config.toml
n_layer = 13
head_dim = 32
d_mlp = 640
norm = "layernorm"
tie_embeddings = false
parallel_block = false
init_std_qkv = 0.0293
init_std_o = 0.00575
beta1 = 0.93
grad_clip = 0.5
batch_tokens = 16384
MLP neurons of a small language model. Each row is named by its layer, matrix (up: input weights) and neuron, and shows model dimensions 96-159. Each number is 200 + 20 x the weight over its row's rms, rounded and kept within 0 to 999.
After each neuron's rows, "fires in" lists the words (lower case) most often at its 100 highest values on Wikipedia text that the model never trained on.

L5.up397,231,187,225,199,172,216,200,203,207,186,202,159,189,201,239,175,222,174,178,201,190,193,195,212,226,189,197,241,246,173,177,207,199,173,178,222,212,232,221,223,231,181,165,168,210,181,193,152,193,213,187,211,180,182,179,202,183,202,217,212,205,181,209,190
fires in: "of", "both", "from", "between", "various", "all"

L4.up29,175,198,203,217,184,213,161,207,217,203,228,220,183,221,232,171,216,199,202,218,203,173,215,238,202,212,213,221,177,180,161,177,211,212,168,210,214,223,202,197,204,202,226,209,235,221,172,216,229,195,186,180,204,178,182,187,162,189,182,206,198,226,190,200
fires in: "of", "at"

L3.up564,191,207,194,191,193,214,194,171,191,203,194,197,198,192,171,222,260,192,230,191,201,210,171,234,206,190,213,199,214,161,185,220,207,204,211,200,233,197,223,191,166,182,207,230,193,194,200,152,207,176,215,211,199,198,182,191,196,212,196,219,241,209,191,215
fires in: "all", "while", "off", "to", "alongside", "just"

L3.up118,215,201,177,171,196,206,220,202,208,212,198,220,150,198,184,193,188,207,211,189,215,188,196,203,233,210,214,202,210,161,218,202,212,239,181,182,196,193,186,184,210,216,178,180,188,180,210,224,185,217,169,185,181,207,208,182,205,165,190,202,192,209,199,186
fires in: "the", "football", "conference", "first", "cup"

L3.up439,186,211,225,189,219,212,214,196,223,195,153,201,201,214,217,200,209,214,208,184,148,171,206,205,216,193,188,205,171,199,203,177,226,206,191,221,195,172,192,200,191,206,221,190,215,218,183,188,201,204,196,189,202,213,182,182,191,218,198,224,224,211,233,149
fires in: "the", "his", "that", "to", "year"

L3.up225,209,179,221,199,219,205,202,201,224,167,189,189,199,190,228,188,197,191,194,223,193,201,220,197,197,192,191,218,155,199,221,206,210,190,160,248,181,190,183,213,194,174,203,208,233,226,220,190,215,172,197,170,208,209,206,228,183,196,197,196,201,178,166,167
fires in: "singles", "single", "singer", "other"

L3.up555,165,205,185,237,183,242,217,185,168,213,203,184,175,189,203,204,201,206,202,183,201,248,203,181,182,224,193,172,208,223,180,209,183,181,205,145,209,207,168,177,230,190,222,189,202,211,215,216,153,203,198,217,215,228,209,198,190,169,199,185,192,187,172,190
fires in: "with", "municipality", "second", "folk", "federal", "sir"

L6.up27,220,185,193,191,204,201,221,184,220,154,232,147,201,208,236,181,227,171,212,216,226,215,230,192,225,178,180,217,220,182,197,188,191,198,195,191,206,235,245,224,199,196,179,167,183,173,222,170,199,197,182,204,219,214,175,205,200,219,240,209,198,209,213,187
fires in: "that", "which", "what", "to", "because"

L3.up442,211,208,223,164,236,192,221,167,185,197,228,204,216,192,203,188,197,202,176,209,191,233,237,191,192,197,173,189,170,223,191,206,215,196,180,205,232,187,205,201,221,196,182,172,218,206,200,184,248,190,228,194,204,216,168,190,204,159,213,191,216,186,227,203
fires in: "that", "this", "his", "these", "following"

L5.up164,190,168,181,166,195,196,204,208,214,194,220,195,187,182,202,189,201,222,199,195,194,195,218,195,205,183,245,222,205,193,197,210,219,197,164,217,207,168,187,184,195,173,201,200,199,221,201,216,212,193,191,225,180,197,192,239,179,206,200,198,209,184,236,172
fires in: "and", "other", "her", "known", "his"

L5.up335,195,174,201,194,200,225,186,215,200,184,212,189,209,212,203,207,208,206,218,191,219,223,193,191,199,175,203,203,167,228,176,179,210,211,164,181,233,187,200,223,202,207,196,224,184,173,212,226,165,217,201,215,180,213,206,204,216,173,186,203,227,183,203,200
fires in: "the"

L5.up146,230,220,203,166,207,159,189,200,196,166,220,185,188,207,228,185,195,199,196,202,183,212,202,179,219,183,195,193,180,184,171,149,197,181,172,210,212,229,176,205,189,196,232,207,209,162,173,189,191,219,175,201,233,166,176,232,219,215,214,190,196,203,176,190
fires in: "to"

L3.up193,211,213,178,170,222,204,216,196,212,184,242,200,215,217,216,178,218,222,197,197,219,214,215,222,194,213,197,210,187,205,193,172,215,168,205,170,178,182,215,156,179,186,199,208,175,176,207,192,246,185,221,200,181,204,197,196,232,207,170,186,174,224,214,188
fires in: "that", "the", "also", "it", "this", "diego"

L5.up170,227,195,218,183,179,205,208,209,248,172,169,190,193,217,198,219,218,211,174,172,192,185,214,210,190,217,189,158,229,188,197,203,195,194,199,201,186,207,202,193,173,200,187,209,182,182,210,213,182,189,197,206,216,131,213,250,179,257,252,176,231,207,216,194
fires in: "as", "making"

L3.up291,189,226,198,222,168,205,216,217,220,187,210,189,209,221,192,198,186,224,198,224,194,210,187,211,201,188,206,196,231,178,193,206,182,168,174,171,177,193,170,171,191,225,154,164,192,214,199,243,187,198,204,216,231,171,199,211,212,211,199,228,193,213,207,196
fires in: "of", "women", "music", "early", "family", "children"

L5.up131,207,200,216,179,163,144,235,224,185,188,193,200,203,197,186,188,205,203,200,202,163,199,205,212,190,206,203,210,224,190,182,198,181,211,209,192,187,172,220,230,187,211,210,209,225,191,249,188,158,186,207,180,220,240,217,210,235,174,208,197,211,218,232,225
fires in: "as", "until", "than", "of", "where", "despite"

L10.up339,204,223,203,230,172,173,210,195,187,202,170,199,237,185,244,199,206,183,191,223,194,226,210,188,195,215,185,188,169,192,213,214,164,210,219,199,179,214,213,194,165,206,217,194,152,181,170,213,223,194,162,231,203,168,187,219,205,188,183,219,203,212,203,190
fires in: "it", "justice", "branch", "principal"

L6.up235,173,194,202,229,182,188,193,200,219,206,196,178,194,171,198,171,204,204,216,180,158,213,204,218,170,206,182,193,191,184,199,208,187,209,195,209,227,202,217,150,195,234,213,210,204,170,165,204,213,209,190,212,227,184,200,186,214,204,172,218,161,201,210,198
fires in: "of", "hold", "at", "nominated", "on", "ranked"

L5.up639,231,161,214,214,244,193,172,179,191,199,208,154,216,200,206,182,226,215,213,217,182,216,221,226,173,200,193,234,183,193,255,212,180,214,219,211,214,202,175,215,187,158,185,187,196,193,195,163,216,170,211,221,190,188,184,189,198,183,238,188,199,201,198,218
fires in: "of", "other", "early", "various"

L3.up360,195,136,182,202,194,158,205,182,227,200,210,189,210,195,170,198,181,215,202,195,217,216,185,218,193,201,202,211,211,192,158,238,233,192,206,238,188,233,224,183,182,172,201,210,190,194,194,182,194,186,228,241,202,204,162,215,233,174,193,222,189,175,198,193
fires in: "of", "include", "other"

L5.up623,226,199,178,167,215,193,188,212,191,200,221,190,186,224,239,200,195,216,192,247,185,186,220,203,262,213,197,176,200,233,164,210,196,213,164,194,214,183,173,198,188,166,185,222,224,236,178,192,207,185,228,197,218,199,194,179,192,210,173,188,240,206,196,177
fires in: "at", "great", "of", "north"

L3.up605,199,221,164,203,236,211,196,168,204,214,184,238,212,194,205,202,204,223,194,208,182,168,191,165,241,183,238,200,167,200,162,226,195,212,174,231,203,183,199,178,185,203,180,212,190,172,173,199,216,163,177,209,191,184,162,171,222,180,215,177,214,215,195,183
fires in: "it", "very"

L3.up247,204,205,217,225,205,209,176,202,212,181,197,213,212,197,193,199,186,210,229,217,179,236,158,234,209,180,194,223,149,157,200,192,229,238,201,227,189,195,181,214,225,203,195,184,191,160,205,190,229,207,148,198,195,161,167,194,195,207,197,193,187,206,214,223
fires in: "s", "her", "his", "their", "its"

L3.up427,216,194,169,168,226,175,218,200,199,174,223,165,205,193,215,151,204,192,187,188,201,213,212,186,227,183,196,217,209,195,159,233,190,184,180,203,229,232,229,258,233,200,178,186,203,189,210,160,200,196,217,205,202,217,201,208,173,213,244,218,209,214,219,167
fires in: "western", "central", "southern", "northern", "regular", "public"

L5.up381,254,192,218,202,214,196,217,190,203,192,174,211,186,196,188,179,238,177,189,191,182,198,199,185,215,199,214,239,172,231,181,212,187,201,191,213,227,202,164,228,182,226,228,189,189,202,193,209,209,195,224,203,200,194,197,220,235,202,196,176,226,172,205,219
fires in: "her", "his", "its", "such", "their", "whose"

L3.up227,208,191,214,235,176,174,189,216,237,167,187,194,205,224,214,230,201,231,194,205,190,233,179,223,176,235,206,198,178,210,183,235,176,188,240,197,178,197,210,178,200,175,195,183,204,195,210,195,212,162,198,181,220,201,155,194,212,247,187,202,210,222,175,208
fires in: "singles", "release", "album", "100", "single", "singer"

L6.up8,191,182,208,202,205,234,230,170,219,173,198,184,182,206,215,197,216,200,182,182,186,190,187,200,219,229,242,176,206,172,154,210,199,211,161,195,221,195,205,210,188,203,208,196,194,215,192,191,189,205,168,181,214,176,176,185,241,208,210,184,186,192,211,170
fires in: "the", "its", "her", "an", "whose"

L3.up168,241,210,235,199,184,171,210,156,249,186,225,216,185,205,210,195,166,208,241,223,211,200,223,181,201,167,194,179,187,206,206,193,209,225,180,185,205,220,193,223,201,201,176,202,190,202,179,217,221,183,178,174,185,166,183,213,214,254,213,202,234,197,233,169
fires in: "it", "was", "able", "aged", "would", "released"

L3.up386,194,248,210,185,171,211,200,198,229,202,212,220,199,257,210,224,166,200,210,187,174,217,216,228,191,191,212,201,219,185,175,197,189,202,184,217,184,171,209,183,141,179,184,202,205,173,217,213,164,198,228,197,201,201,187,193,233,211,247,179,201,199,213,188
fires in: "of", "before", "after"

L10.up404,219,163,212,223,199,183,201,213,206,196,188,186,188,206,250,173,231,213,183,205,229,182,210,215,193,233,207,187,218,197,148,204,197,185,215,170,172,221,159,203,196,204,183,183,199,176,173,215,177,198,195,237,206,167,162,216,176,192,200,215,160,196,209,207
fires in: "of", "john", "politician", "author", "political", "conservative"

L6.up565,178,195,163,192,194,175,168,167,192,206,200,216,203,203,188,197,230,217,217,229,184,236,234,213,203,174,233,196,175,176,200,191,160,181,216,182,216,218,172,168,205,213,215,196,162,192,198,197,233,187,214,214,194,204,175,202,216,194,201,200,198,254,197,221
fires in: "this", "s", "the", "whose", "his", "of"